python train.py --n_layer=8 --d_model=448 --n_head=7 --n_kv_head=7 --head_dim=64 --d_mlp=1792 --vocab_size=3666 --activation="gelu" --norm="layernorm" --norm_place="pre" --norm_eps=1e-05 --positions="rope" --rope_base=10000.0 --rope_fraction=0.25 --qk_norm=false --attn_scale=0.125 --bias="all" --tie_embeddings=false --parallel_block=true --init="uniform" --init_std_qkv=0.0204 --init_std_o=0.0204 --init_std_up=0.0204 --init_std_down=0.0 --optimizer="muon_variant" --lr=0.0151 --lr_mult_o=3.0 --beta1=0.93 --lr_head=0.00702 --grad_clip=1.0 --warmup_steps=200 --schedule="wsd" --decay_fraction=0.616 --decay_shape="linear" --final_lr_fraction=0.0 --batch_tokens=262144 --seq_len=1024 --doc_mask=true --train_tokens=1389000000 --steps=5299 --dataset="wikipedia_en"
MLP neurons of a small language model. Each row is named by its layer, matrix (up: input weights; down: output weights) and neuron, and shows model dimensions 0-255. Each number is 128 + 24 x the weight over its row's rms, rounded and kept within 0 to 255. Numbers have three digits each.
After each neuron's rows, "fires on" lists the tokens most often at its 100 highest values on Wikipedia text that the model never trained on.

L3.up15:168118114138139156138116125124130154162100122169132114157112149140135089142112146152101125106149109193151126135108109128120099114127133121146102155107123125145107115080104119103063120115141189116098093121115167172127115139157126155101114126157116149157116130091076087129122110162202112156102125151130136111168128141147116131100144115139103077099165091129185106137120136116134116102154152128132060098116134150130118139115098106135125129137119127134102165088129115112142150128158153150150096082113134157141134097070158111158125121149132161130132158105105140163126090139119097153096115109146160122109120177112101135121142120140092136123170102152123089155153149121134187140117101103150155110146107075106137097175151117128097157139175115180098121168118134154136114137142115
L3.down15:091141154138136129145078162133138117106108111107133163131108083144124148138135112139173163126075123146157166127163134152140119107136131137127122112134159112153135147160128085135140130140146096128099185123139123112159108121135143099133130108162115116114107115129186134115101125142086165075152097124091128075139151129079150115144123149086207136091083117129124130118151105119153124103183151150088134135138152169140123116135118100106163140132099128144135125142175148121149101117125111127091145146150111107133073175127157134111096123114134128108164133135115121096138143094130153115204114099064122126146187076137120162110116140120150147162105087110117118183124091113171096141103129106112133156129116162171128158096110148133182166130120147116134123105127133119106143123162115
fires on: "et", "oth", "en", "umber", "ub"

L3.up99:103141121143118109118168145128085115146163110150127176108140118108130133145103150135139107145144098134135082146120094150158155115153133106155154123147119118118117144144131128140099165134124128120093163138146146186118096098124150145145103132140118130142119098084111136139129133089161106118134082109116103111106144132102111130151104121120120162125111137116151127092134109127104145129099120116157117136154104129160129134126131105170154128132188087087144108199163080125137088118117122131105108115135059146100129136135112145147149081157139078114077132163096118156108119114103113099106122158156159105121161105140156158150138183147135104100115122091122114130121114114150108105169169162114117170106164132093111123114152114101131128128114177123116110118103073102204148096148123
L3.down99:141169110158093149123119145102155153104120138133145136129099127114111060143135134097136111101146106129144123115128178123103101137143087118154144159173122118159148120187118121144127114125090149114119114104152118101129132127142140114144105136131102159124115120112133143114160131184108117085111170169130157155132080100112118103109126102138161121105172113107105138153132144106108147125128150158126108143142149172092117144125147166146161180152100199135116134070147134146109149089205115134149154098130112160126133112115151093132049144122133139160118142116148117089123101146127137185071118113094060123154129147116121138139093114085115131126159139115113152100159124153112142102113099128101139128145123059180111085172162140101146124097107073107134129124118135142093131140110066
fires on: "y", "e", "op", " coll", "ie", "é"

L3.up948:159092099109127159101155169169134116136079115159111131132126109162123090129120071103097120161120139147059148130122142170125145176156142146112143110123121170084145125139159118116135162164142124132135110103100114096129137126133125131119101124135148139123109120147146106144113146122108142143146156137144132180145142088075130139129110086111123131142117127153091123115100101145114097155150121106110130131126144103129133098124134116175156066116134122101160121185162116108184128121115126149130102123136110117114131102134123079119112138122092107105168126091099138157131131109150145109118112109137100144110124123144149112100138124101142136185181091143143163140100114171135102113113126144214118121082110090134132140088112154048104138167157171094160156163157148174148139167142120
L3.down948:125164135139080101138145161180106127142127156154104093180107127150157110136101107093135115139126141159127089102091146133175160147108139125162104106127098129149165121164162133127142105134131120133130143135122125154113130133116128132137124106131159120102098113125104118144106148149124119190169145126146156165137124097077153126172159100140138181152086132171147109127132164136137104134123152148124129115146137091119120133161157193132158095153114084193151128137129108103130108162069094114103147141111149096102113081121147088101067104110102106129128135135091106133132087129100115107108105131124069157130117116159152146129107120127143129145156116114127140129129137134142116127109127117152156112118098120136134152115096125099143135141092149141149142102110137140166129110168110
fires on: " is", " was", " be", " as"

L3.up140:200127129126161084174102166140161106167142097131135159144132069123156145049141138106149139124099150149146168123154141120098135131170100123151134139133088113111101098171126156127171094134143163099120177135172134123117126141159143153119129107161095117106110133143126127147087096172097113108100132136127131106146108105163144114126166161135114132146167127093115133128102144103133123125081139134114138145101125114170105146151111133109124118163137103132125143152122100106066127119128159127122111108139134144082115120107109123173135127097128168122102099127197108146124130137164143139160108119139112140114068148110142121129138153121126096146132117145138147140127134174126061157130125120109137119131145107133122124140196159104105130127074149128153116123107089136136149126139134
L3.down140:087125136140095138104149132101090137152147155195102112126125130151118125160102124124069134178165165112160116202127122121129130097071151103051167109136129136113102121152096082096134126155118146103188116134133129140126130107087144111140110160138108154152148133111098092101087190109151167155150095149097126151127127121109111156130097164104167109102143134115136160117141124151143120136109136095141123098131132133094135131130124113174117155138119125107151111139126147122111129136141119143082121138158131188138118120173178148138148137148139132081138085126134153181137129150102098126087116165118128119178144141134087120111096158155145152180121153126145133120103137134129127098107099137123161128145144132149124107142137112136105125135150126135124113150144153097131123106078079
fires on: "art", "ol", "ar", "arri", "l", "on"

L3.up1380:166126132100153167169167164121115134093127140162158161148143120078126102128122077121167129142127093123163108107131120143127136098148098128099068119119118162094158112130122092118143084118176084141149119105121107150138133095138114155163125134148171121128100096105118140114094113140141182071091118128138116141135090137117137111104149083123159119162127117120135096094143122119144155105123144125077129118129134156144104140111124151150108155110150103142153153135156073129135103132139145115127104100129119157113126135094132145148115119162163132122142138127094133100119113155123153125107110116129135156121141119162189127104129135108133151149132153107171116081166109158109163140122133155140106145113180111131126148104180114135103135136095127113162127130112101096095144088138151
L3.down1380:146168125089144135112139111186125154138079112113158113131110122110150147126108138119145111114113106137137108144131144092169116116122157091145150149138088074130113126143119103156123155118147115131107088156117108138192112141114156096148128112092109084129164127098133139144134176124115119130138101129108131123080129084153137156106136115093136106096137097138110131172090126133152103134126109129143132104146099087105101152090163075111142153106141152128115109167141143127120084120112101141141165118174128085176110131132110127163155106091146115108141128141137150138162121172145076093157106145138077127117125125155104183119131123136116068128148141149129107181146104132167138122175157105177123156161146079159144103157108155152135161150116155111117149125096122147149100147154175
fires on: ",", ";", "ag", "ound"

L3.up850:148106187106113136132131124134162151079149110108112129095125160169112106180127114128137153122104149107138120110118145104102146129131158122124137145077126159091107151113120090142112155117119124083139101171151133129144120150146147103096086130153122135113143096152141133134162088139139139138139140142138121137084101161111076102144127101137133153142109140163119138148082126191126075135104137085179104151197163104114172116119143096148127121171125110136140133118139140159108117121113109159125137131119138150130136131122132121137088128167128125120154151124114144100143140131150154108147126159086091109128116132088133108143127122143131119113171159083150133107112128125131189154129095115099117138130112110110149153105096139117092112091124100199176167120130148123104154172155106
L3.down850:118124105118150143138110099101176133167114134130138152116124154138144115169111131129160147107118139144093153166120100133144093126105100108159154076161163086120145126114117127126081130166122090117120123131127140072102195131103139099124169115130133119169114136126094122112138151104143129104141110147139112128136111097113139155120114112145099138101105155148099134129148081108123136158144118126071132123147111148133069137086140081137150106102110138100150105117178159125132163169156114128151126153149156121134109190102139125110124117125134144155133112128089148126121093117134077130138153056112173122159160127110131162099155118112124190100118092140126120111145137146141095113136133131145162148118094119171126114169172146118132144135141118136082118153153120128165146104108118
fires on: "c", "ev", "ight", "gan", "v", "ord"

L3.up209:122105121114162116137137121130152136110148133096145124175145106129154127142107140160102103122125161107142100131110109097155091101102075149095110146157150090132178105125110133111114114136096118152139102132121148101173140160151140104105107116158133149091101091160167118164128134134122147142133067131112223153146137140169088154124141115125138136139125116182137156107127095154080120154144143161115109154149104140093127149156106176134109101134136101122136152133112122160128131098101118118141148173147124095141115125143172140125145132136160100129091134072166124127147121175174096064123150097096106119115102144165132158122137122118111142145127117124146098118119114079140130148115108114126164108154119121130134104180170129135117097109154131131100109081105157144133134111119137
L3.down209:116122136147114109141126140122141116123125079101097121116116142135098145115123145093145113171145094123126139150172106151133136113136149118149118110072110134146082138125168132108161153160126106115152104138127116165099119096147077134124120132113101148110168120102091149149120151105117092177128164116127091161118132159118185090149091129103145148159151108097117081106117152115122124131114117142127124114103162150146193094111100139134120104094110114116137114121118122120099144114124096158133119099078122166075113114153092126143152115084116141128142122110130125107102114086131155160125127137139149077129169109117131119135114116156136126136147146088089148112110154188121105110130082150159130130125094081127139167116136159161103173176149143154157117145170118124093116121106138
fires on: "ed", " and", " de", " played", " Olymp", "b"

L3.up1401:138150109178135128144138125151125141121157147107116136105120119110112168156108128149090132131147151126146102118070119185151111156178100122125175129110067132112124108130107115119159162118106138114114135156105099121173081118158137131146119140127116117102155153157117113093123086152147140151141144113110108140105098120117108115130113117105100130112143151161103126109119116121122106101148090177119136122135154141163141133120129105150157152125133158132214131137121131143083116109138104147170112121139094089158148133138110074156089096133134077169172175131146116120092147135108102133157118144117119133098146070095166127124151115125114088170148114149179139116166099099154113097103099134116151119096144132122144104113131101114125129126157081151107109139136130117117107148085135
L3.down1401:088148137166103131156109124143098133139098139170121145135118127154178100112155095139135159136141087203101127119133113119129117132132104150100096109114141185100073146091129146124084141150135133133140126148074117123137179109141165123094144112149123123153157138100091130120131119111105141149123136103170095181138156142093153102132103146113159137133139130140106126104104154144147122116109135105098134128121097135170170121122108145109094073172158100120126173110126105125131114144124147103211104107124112139097117131093116159140136142137158136126109123144079109164133166065146162150126125110124129080144154139127121112087162108151123114105099130102104119110111149158152107107110118159122088156111142110110089112132127162127159123151104125159146128132128121123127109100087141
fires on: "r", "in", "id", "y", "ey"

L3.up919:088126127124106109127212137169118114127161153149169129157151111113144102080115154107137107155142101129112101115115144135095073093129110101102147133136097115117144124076159127110106103155131158117138124119128161159137159125147084120116102076151139146095113145132135124119097123110119127151151177121081139138157115178079110113153146124124095112137133127132187122098146126141155105130108133161141126120137125197128143143112136100115157105100109159119147146146101197118113115174129105147130162133109126152129121137123143139155151116087146128094170128144097136183149137114139089144149124084133131115153185145116093095137140092158106109152058096122102095144136097134171113135115105151140094128152107130102144122094140116126111069149115110146143102152120110127124187099135068
L3.down919:125139145125117127135134146124157127097119073104123111141125117089140111126144109154139153113139101106101120131140138154096152115107128084130121113105133133141129127110146126130106138118096176115127127131171105061123095097118115093137123089135128115150147159119140179144140127154112157106083133144159099128144103139122164162114110160144122114087165153124147144166086116123127142091085108103136148149110141124107125154120138138144124156122116125169178132103118122136148137152149151121147108115124122137160135151076109127129130153158122128130100096150144142112174136118116071144119104134170175101108136128097091091098124137141195107154132137150149117136140107089087125146142122105096078134133125122133168181135157131152148121139128090116118166091139141121129143096116102
fires on: ",", "c", " enc", "m", " The", "ai"

L3.up1077:151123108180099168099104111146113111146159140150157108120125127142131168109091116116135119106098117122177112116085119137114118116136161124140176086084138173140110108132117119145135181118131139103169078158150142139101115122132141195091106124117138110099141128148169113162148144079156146108083154129132128158125124104119108157122096153110126116143160097133129083163155129137149142105095100113081127135091133148134135145129160131093137176134137064122151116175124126147100169132188147143119130116108128143128155108105127084141169123113182136152137152110136143099123108126137183101134094113082112137138163125146107112097066106117125124120143083111093082133131163116176145135091121124164145121145114125132100141110162161165105157172124137081125127158106082117112121140113080
L3.down1077:130118137144174115105175135145115145125116129132147127188160114114128141159123101095119181146117165129126138151188160134113123113163106179112095164139122074139127129070125128083089093128134132187105140139140109135168133182108122065112161118182119068157090128118141105127103098124106143148151124118139158126109135128128141145130131125110100116118157153108113128106095126157123176162136163130114130120148118104091109109102159123125123159103197144125113150116158108135139113149065122094146124126143121114138087127114118153098101107141047110121139074151126129178107166125134106165100161139158140081108086150115131142140152156115130078117169150129141137135102103143094115099127087107148125155110126164137154136094096114131151146107159123149138099133173141132144141120115141
fires on: "19", " art", " Art", "on", "ade", "al"

L3.up1663:147162153106130132194111145177112152141156145168106109159127134102163129168141145105126144096166155125151146166104157112142152146106144111135145107126118137167164067131094146119167115123090170118164138133139150074101113149108084122114120142143103108121138133133097093109163086105138087128164153127085154099174163151131129135095119118103144123142111109116140106130121122120165146093177172164082120107116105081150101126134149157107166163128129109101166120141118123112124121150108091194161103115126120136145143105118117101149082132089137108126146154127134113140096108115106142157149131130140109142141133114075149135098130114113135135111129127123097121103124128132141131169164101111118156097153153119090127125145111129168165097114118120106121142123120084132197144184093125
L3.down1663:115127137146173120110098118079170114139117162097128113088136104138139167095108112152129114152134097115101078071113091104109182119136178141096108137134112097108111189151157106144131132095105116103061157089111084152137153145135144107121156142090125152162130141120172143185107135139152121139101094124151132148102092106127120094168145110143121126085162144114119124158117139139066162122177097127123134149148146150103124135141137113124092108141148162143082131128147127147126150149142128127102144130138124133126145148101137136141099136201084142149136145178103102093137115107149108162106156083147158117086091145151115126150131140151105130136102136185171116174121106080174142078098120132134129116119100158167097147131138088153122159134153120125132122150097151143098152097154144
fires on: "pt", "s", " for", "as", "ps", " to"

L3.up1574:150120080142136163120117125115154090135131130141095105153135136112091151104108153125147108123118156124158197200108143164113141142149116113111135152124128137135137129128092175138140137124153117132150153144134140114144158116099091117096057146096117090134152140128098127126180138103109120129098131086127140091131133131135091131125094129068171093142114115166144149160134147141115133166097104126128098133188137147105130127125166120119099110090140122087117146123178140125088118125127120119132103146118127106153154140126109116150089128177119132099134123112105117104134119111124128113169169134150162130113116146103132144125117150121139102148127091112126112166141135114107090125174104154126123147113103122129121130109147137083150124186158114127154129169180108139127116158160183
L3.down1574:156127151139116124134101111130084081124119129144187131129103093134128146106146139133165138129108142146112114108125081118145090131144125118142153125104146112127128130145158139099112123117145115134132113076132107151129124124145141125136114114102091163140063112109177102120164163080146127146149121124132121160110122165120116108120157161155126156118123163108162129101142142120125092133143125129066132156095083121117114081139124139142153148142116113188113150115124080099163107120105124139123163114147142154129101110099145134113146152126130108143204136160104115096137128107162143171118159119150093128162147149120126107115147081158118134101133104149111142107144093153100199143123156108105100074122140132141112151176100121134120145075128143160117124087149130101147100069173087
fires on: "y", "ur", "ing", "b", "at", "om"

L3.up97:096172175125125143167146149133135180139099108115126125143142135135106074106156127148109143123082134116112136130130173104154143115110140173114115160144106142159177138086110169104132143140109133124116117124115114139145116101140112144120153123133127097130137105111138145094153055106154188104122085128148127105131131140140153110143152174097146147178121118126150156125116142118143116101116108155116134105119122138145135121117151098140139144134180148138134106088157140123139111138114101106154160173113117134114119137146160126052108176117110149094118127128124105121117122118146152177129131123160155165135118119114118144106142073114128149092102128117099120174134140100087114120100129134120117125136163116102138063146122155147126156119081092130168132156156108118128100108126149
L3.down97:101133149173117144124157102089109070124132150148162119131132120140092139171134094123115140143164107163150070107133087124066109124137141122133164108111130095125081120130131113123127159116119143103134125189142106115088140113138169167127140107111091109134125155108160092113158202154172106126113167161102162126108132099090101126139091127151123127120172123154107100150093157157134122174117157133154121137149143143129146101131132211120147107139113110118126076121130128160123131170133166106141079100152201123091082141127146121132152114143147100136120118103108099123119148139130130074136125124089111124158135138119144141148157135127125130123155144126176133131114149156137188142142100129152114137144109166148164090161141111139117104099126100141106108067136144102127155128137078
fires on: "c", "ap", "erv", "umb"

L3.up575:141115131091090124152156160155188083139122084152149120133143121126138132132152119147076097123125123135143157152125135105157086116133134175108109084098145119130110108101156132132121192120161099175167135125164108102088136119154138137077111121118114143128080197136110135107114114187112155147133166117134117118103171096116141147092146102135136182177129107118109153136121096123148128113111142149145131134135120135128128119167182114128116124156124109115118126092140136124151136149172056126095105119133134122103087142127136101143126110098132128082093177104120120131168095147148111090118134139136077170136118127134163109078152103127141172144153146112137133101112127159091083114122106105147152187143110145117115120136096142163128114164080162135155098149144095108125138165092122
L3.down575:130146118147130116165098128170144095137096113129088131115113116142107152155152091139081087147156158164128158127067078129178108124112130184151103109137105129132123151120090095165158134140102115143132114149132149111127137137080132101124107151132120096146176142128157160115116083158116111138128128116124120136123159101137129127139160104114141113135141140125109104171113126112084116120115122066147085109119135133138129166119128119131106121104171155098152179163085139108096151176135154124117121135139205144118143126133153090119119152143109114123112133138091124105138105121139141165144079115152111098119106060127141140139148125138145120132129072103164135138156066125136150141170148113172160132143128080099185117131125133121118142185158088119097118096122114167142106157110066
fires on: " and", " is", ",", " as", " was"

L3.up504:144143108100111094143134126096148116149117131120129151119151118154137148140122119148124138133116134125123183120183173155118116123134138173122101104156157097148103122135135110131147151113121078102147124105113120118127124115117134112119143139116125109127118153127114118140105114147134124083085144113126135135141114127151084083117156130165128180160122094130094155111072129152149098121144133095106121120131105196086148121079091119102153127167138157119172135123149105097161086124115094107185164114151126116169116172095128112184115132143063148114110133135118130130137185095068104134113140129154124143113160152117110170120172125094105138172094092105125175163081102124100108141111134137129118150198095100127101145152119141106111160119147173105135113124119107115082156134140152
L3.down504:161164105084125144107096151100116126136145166129115132104111128109105090112131111098147110107141136121133093134103161115117097110146131141144154158126120127117142140132151102173147156100147151146122107161131154128133132149141143129132134139110108135178116100082172141151114119114130134167074139144197099110118124075094115112143138104112149166112113105151125117136127123128125148087123155144090149120128137117164173174087167110140156125129137098157147129118146150142094153134155144153141109154122110149091117122113107139114091092124115105132128173172096134167152114175143133156142170163121086181145104152158061130085129110150142147150153109089108158101126124123168141130134149156111128119137160138150112158128120134108128180118110146149133154129158139119142126140137136
fires on: ":", " while", " than", " &", " and"

L3.up943:134101119122119139137181116102155150103115126133143091139171155142098141167116145145153118153117078134167137121116105111114140121181113088132085106133117166128114151092137100160148109105167119132148120110125115168125198127142133113119107130124104153126104119101150146153076105105132098110149149117143112102105166137118168107174112149145088150147170142144142150133121154153122114110118194096146104152115136131118151139129124114153147086111148144122133119096118113131105092178126119114149136116147092136095126132126111154106132130103132147143111126139110085090149100107150148117109116098144085157096121114137117135099117146127082100104159096148126127107094136165177156152146121081085134125143171125107139148157158146181127103127144126137102202134113120118160133131140108
L3.down943:136140134086097142092100134179180131109122130114088195135142097194156158129135151122119114130093124119110099163151108137137115149121090129131167129126153155102127105093105155105117113112120122145121072129152142128102099137134132114180140115148136135143106116125101146157141167141152163110085124090166126164114126097136105145110108084131157104181153131122164094140117105105101127110141131122100114078073147147125150133129144086114111132093152133121121136117162108115126148090150108152123124122138125096104174143137155167155140140144146127111141122179123167099097145120164098111115112131151127093095105133124123145161142083128073100113156136129134205108155111110116115106146142126160175086127113126095108112141150117161139138112120141135138110170108192146133099143181169
fires on: "ag", "20", "l", " r", "gan", "s"

L3.up1790:155124126129104101116116166106133152084142100149119168109124132120111109108167145103124153133130185108114155126139150115125088117119140129133137081111155093147130118122113128142139110128160116103146130175107138102138121140167124121090139150173123125147116083141104108119193118139111092147105116129131128145154111114127156142115103129121124174172127129147131142075090099091129172127118100097147105148178127119127140160150116113136145138120099107160141141113129095152150119154150138129115080136095117146061188142138121113132149104102156109134111143175103104099141115115122145146143112134105137170116130172115128118107135148116124116149163166098136102157151124183131091165134129131118145132135065103137117147097090150117148105121179132119102127108133100139136114117083098
L3.down1790:107143102088136122127151130090132142120142139105138131130100122117112128131120124171137141133114099157118108158129087088127155140125144123114153120142165109139162168168147135110141117108137157126164148166137127112148157129117106140142138131105137117130110138118164133115115098139111118106094149173140143139094121114113066077108148152145143138098132138137116130106141121152175096147146162132160110113114106104130166123090121154154121127161086093135177165092116106127078132137077192126089119162095099085098082139121140094111109116149124127123136151087190128130122117101117135132127144119097154113180162088110117139161124122124108112157125122122148136090103129133128150095154125147105132134167120105144139098085116107125145118126111134128151135076106149103144118155124100
fires on: " and", " or", " /", "/", "rop", "ra"

L3.up486:156151172141119142146141121114113127086113115188115117099124110048121168091127170093112083109120142111134161143155095159125070146110107121123098156107116141131130114133136156116113129121113154118139111113111108140107117137119141122082108090142129186153170121160130116147171101157103065075145100081142124125150111109172100102166155109145100156154099120115157067144078140114102121107150130104104138121170140097146112156139115157130130141178079136134146111141160162143174133140155081152145134140137147115145154093093128149130149149136133128144119103112138088134155128108153109088150096134158155135128098088097147115124113133144089163156112087154120132115182100125128121144123148169133167121179129150134129128137114157125138157160140081151099153148126112139129128118092136
L3.down486:131132123108161178130151139158133109109117082128121132153133106142108142151124131159119127096164142127114113130137111083154113099136147134133100112142141113120112139179093099151180116091151070095122085106112120167126121142124080090139158147121124077196118108158147151121138156178112112127126153141088141157155132156135093121113109121125137140152156138124106132150115092132139182112121110116102131125133113075158156166168113125082111135043180151124099125105126110163141173120111164123108120092103149137141135148151130114156152106123109131150146125121115153139163111117130145137109148129118123129167129128104159102139110155110141162127100126075061162113078116120116156116134109159168093173111131100159129154159079121124134136108150086149114179128082113094127100120131150
fires on: "ad", " most", " inter", " late", " young", "y"

L3.up477:119128114135111126108102136142114140148139171111141109128128139159089168172085142130136138120120071099098115096141121160122151179165157133141167083128103154152101132144119108105122156074114155127110124152149107142116066118160129123112131155112146145152162130131143093158106146155114120106142165118124121147183163171125132116126113136125150138105128103134118131138148163123121143117124126139115164162185127128145122099079103135109155146139112156137142128128139072126111100141087117106146147168152150124145098117103114161141122148151143124116120113118151192143101123084139161100143126137166169133145145145111094129157071109136145086121155090107126099129155122107114127118148124112135116109106113096127111097062123127094152180157143120094130125126109088153138126161100188
L3.down477:102111157105132125157102128111151113088154102146123143113150087112125151133095126158112117128127150132143159135081130114132131125121168087100110153128113104147156100142110125136114118131145137147092085150120147140130171167120128137119127109138105123100157158114144155132156058147174127122115130109128140151107092093159149102145153110106128159174140114107125118129118095091118136121137163163138167116130121115136136110101125131109107174176142144122124125134144113136174156043145158136168154094120114129159114153159109120111189100159151184098094115121097094101164069125100133138122136163066126145152149111104154170136154118123135103145157154131134092098104164188119123138139077148135163111164132159107110139104089148147134134167117153101115164152133124120096134137092147
fires on: "ir", "r", "ick", "ra", ";"

L3.up541:120152166117129143145140090087108093148141100147127156128131151171115118104170129126105152111112105186107147119116136089130114130141088099121131130118123149118159140085140128141161090077123156100161146128118107109150130104145088143125116117140129176144144164159124096150117151128164096141158148110119102131155126093102119150122172101079062129155123111116119113148114128145161114090100106130084157091163144120118131169106146162118142168106134127117110082153118160155122127133145114159097110124122130163140110105108131145137151120147131108109142122074137099095195181151109117139154158114096112136105129118118141108113154160163115125113083118117092146151135162153103111089109143094125092142140136171115149148098136120095152115121114152142117094101141129092180093155114114
L3.down541:140086093154082097117185145116134150131107167135134113136143112132140125138125134118110132099131165158133173109170143137142110164132166114114085129161093140136131071165087163106189121163143102112144136146132129159119110110066111105136124123079125093111153174128117118126113142154137117118105166146129087126132100106147081070148107128133116129136142149131147128098108157148139105139117110142098116086159110139143132059098080105126130088138141137125084109143150099105164143134114111080179110132127166117125153168126167137176127105138133175089126124152100127160111088120103115148109100146156158131140150130118178136147112130163110158150150091166129100155130131106148133172117094094122161125137191119123139164138125106127112121112136146148125150121157168188116153081140153
fires on: ".", "ather", "o", "al", " met", "arl"

L3.up141:136095147184138138114087170158172134157142092129142153135127163146127137162136124098093130140128169115116102165088108166131120113126143133109141142141096165118134177138120116111136115129125104126114086077181140131141124120163130106117100143116144140165103121115138122120161111140091184140165170092155133112118143143104143151123122126090131102119179130095101167149106101141114123140120126168118128162116151106107147108172106141128130139091103102119120131127138166156124115141154127124155146170105128192130154103139147133117080119088172145080139142123133154126110184105123099114137122126133123122107133104069157115122076119108138058151111119106161094117119143093124100088131147144110133103112080159098094068153121152139115126137107104166146139197125091124133141107120140
L3.down141:129143126089137153134108169161109107148073121155138111111149124163156134140118109144110111127140095162118150174161122122135134154125122109154130133121148120055185117152139142124137155147155139128168137161103136124130121154146110137153141114101101166122112150125157172112125161120146131117148120132116130127158127113141127074133137114115178156130114150096139134100112189082122147121148158117133111128157107120143150121051156149157109122084170215152107091132128089145183073127111114140149097116144100123126155136144122114141130151145091116104118101118131161169110149131177137107147126144124137151160136138149090160131176144141151111164146146142101145133165141142136158134148140125131109133120136145160151149104138124146159116127134102089132120104140129159106168121141147
fires on: "at", "ar", "ather", " treat", " desc", " bre"

L3.up1376:167112123087146116156129114126130111099138079115128103110139112142106151133137150092155153073101126177114131094071126156091184121129137167136139140133118131098107117105173141139095115116152143092108109116078138092154142135144210132131110154098095144113111124126106073137119134147158130149133110127127115110125153117114128102074147138133156138151169111105101125114084122141129137162146119057143163133151129160112176146111176178122139138113103116086138165136097118139120119131136112143158146105147131122101118134100086139134151092128142142106109089150125097141148107101161122130150118089162104136081098081157145109122100125075116077130112133131090139109127160113128131143134155132133144160133160143117173150124157111150075095148120128127102153151171139099106100114145099
L3.down1376:119101141168084134074120150145119131120123118137151124124151126127179135119058126138079108131140145101117152117143124162132104136118140071121126150098118128138101085125105156132160137136147126136162127141171156123146145135131100106124107127104165103112130156167125163135118151124107134096128161139132205151110103125133139106121082080145113137138108148141178179129143085125140113110107109155099132177129121101131093117116106107130082134107134135150123117100121137144163157117115115096119087110101115119116102112132151136106064115100119156135117126117140170121141136162121175134131150147106131126161155158163125132157120089163100187126175102095124140160142117124151132099107110136105129101109112144135129106102067160122171137147140137153152115141105159140088158138149116
fires on: " met", "qu", "on", "en", "ub", "ik"

L3.up1024:119149110142126135166086143144130151098149132156107143133130090142141142119152105103132141157112126161104120084143032105125130148095139119090129126141142120129110105118122152164141093150134105140172119137103101159124113088162153173063126152113147173126091154160115165108136099111104152087087143146079131111108131163159121140114098096163086133145147097101088107141135097156116099126141076150102150160158123087126080136146157090126118130163109120180115097108136105120131139139117133107169123153140118124108097163123153121146113146134162133114169183134132141098141163150128145139132127133155125104131130153146135156104135132125117183136113147091142154103137173123130074134144127115140115097140139136097107107100178121104131151127149140101129112080128100127163136143140110
L3.down1024:122119118097121090114116116125110116173111113109154161105131111099130126127109159141179126116150148121134145123115157154165157143152150133181112150104127164125163114154100109116151145127120139151125122173116154108142153125091122125129186137094140079089149115130128122143114125106099114163114151114185095132158137127077144119124101124158140119131128107164165143118152144141131141147105113113138107131113129123102173128127083130123142089124118123120164118090148144146138136087107137176111149148069149116129123118074150138162182099196112103141130093118131142171131116142113130103152149149102158097118102139132144128104123135152097106078153162117131104092106089098098145133136144124094151124114108168160148108112129094099088106115134127105135166158134131118137095114086124
fires on: " ", " for", " en", "in"

L3.up920:135145124129120137149139145089100155124124121128093122158122119120128147115110100107113105149135143118110096147084170112163111102153140160126168117160134159104151103134157104144117137154122157137074142116097137128162152129113100122103135119121081104188128119125121102114126133089146075119119110137128108122118123121137129120102123145098088157125137113146108152128132152152130080072093143111134189095147121124116131088148159133104159111113161150162129156125152121123144153123155131144153118131153091148133109129156117115158139117132121120114106088139150064158105126144139099119130156164157135147156102136155120111145113125122106102100163112139093150161126137111147174118148173141130151104113113143107152115120111132124131106122113111139134112169134135114184100100176086
L3.down920:125116115156140095159127124185123097104128109137164139105148120110188132120137142146131113106138141131101163141150092123082124150135149121122111139127115114145110141118131124073113116131120110130160108118170124098083149155138150166167095140123157144086163129157129151160116161144139155123122181127134194147131128150104092148116122112159133127121149147122160123104114141074125102145156160174113132126128114149133140136146133112123110136127097126090131147123138132150116101094129145145130134089144140139177154132099132143083164105108119136130149160108098146086123131106152152148098113120102154097117118151102112163116149116116158166133106132122155096136140145154111123094128103121132126153175136132105075131129145119152120109128138144089124116108098113124063132156135123
fires on: " ", " |", "te", " —;"

L3.up1343:087175155169111173113155170155155149080151120180129150127102148124130122111152145127129155104116138122109112144078139135140141105157142139138107145107083131126147111122137072126105130106142104162104121148117118186165134163166145133127140122133080130176145125117136088105156127186090100123129140069137102147098110146123157139128121132160165117115092121125126111115128145127090170155115170125091108182114160101152119111126107112135143147106163127129121153143144115167120164115135121125090109113151138126127081110132139157144139125129139143112169131129157135123099136125109122127101134098162143130116112092127153134153071109114140076171184116110159124088118137101124120121116152130100107134123115148122083128117115128111093143139099103163116096142146118099136160138198130
L3.down1343:152092104063144093116144095131122111124118123122137111129118114119106113133134138120164131140142107096136123131136116105166137137145108142108131117118152098164155101122155123117105104135152115161158125084154126124087162126097111077150164131111170155083097153115071197114100138108117107147104122145102130142106157098106135131107166138105125143117146106152150147088081138142161154130132094123160119114141088184119154148144108127098124177096170156073147131107115142129140139156128121126122130147130109143129160155119110130096105127108114133117088126091091150141149110138098115115172153153169117113151149152122102091134173077177129169146082149107117123142091105133123129162140135100126132086132141140121137151145136125157116163109138114104167132092135126146106173137082132
fires on: " pre", "stit", "y", "erv", "e", " fac"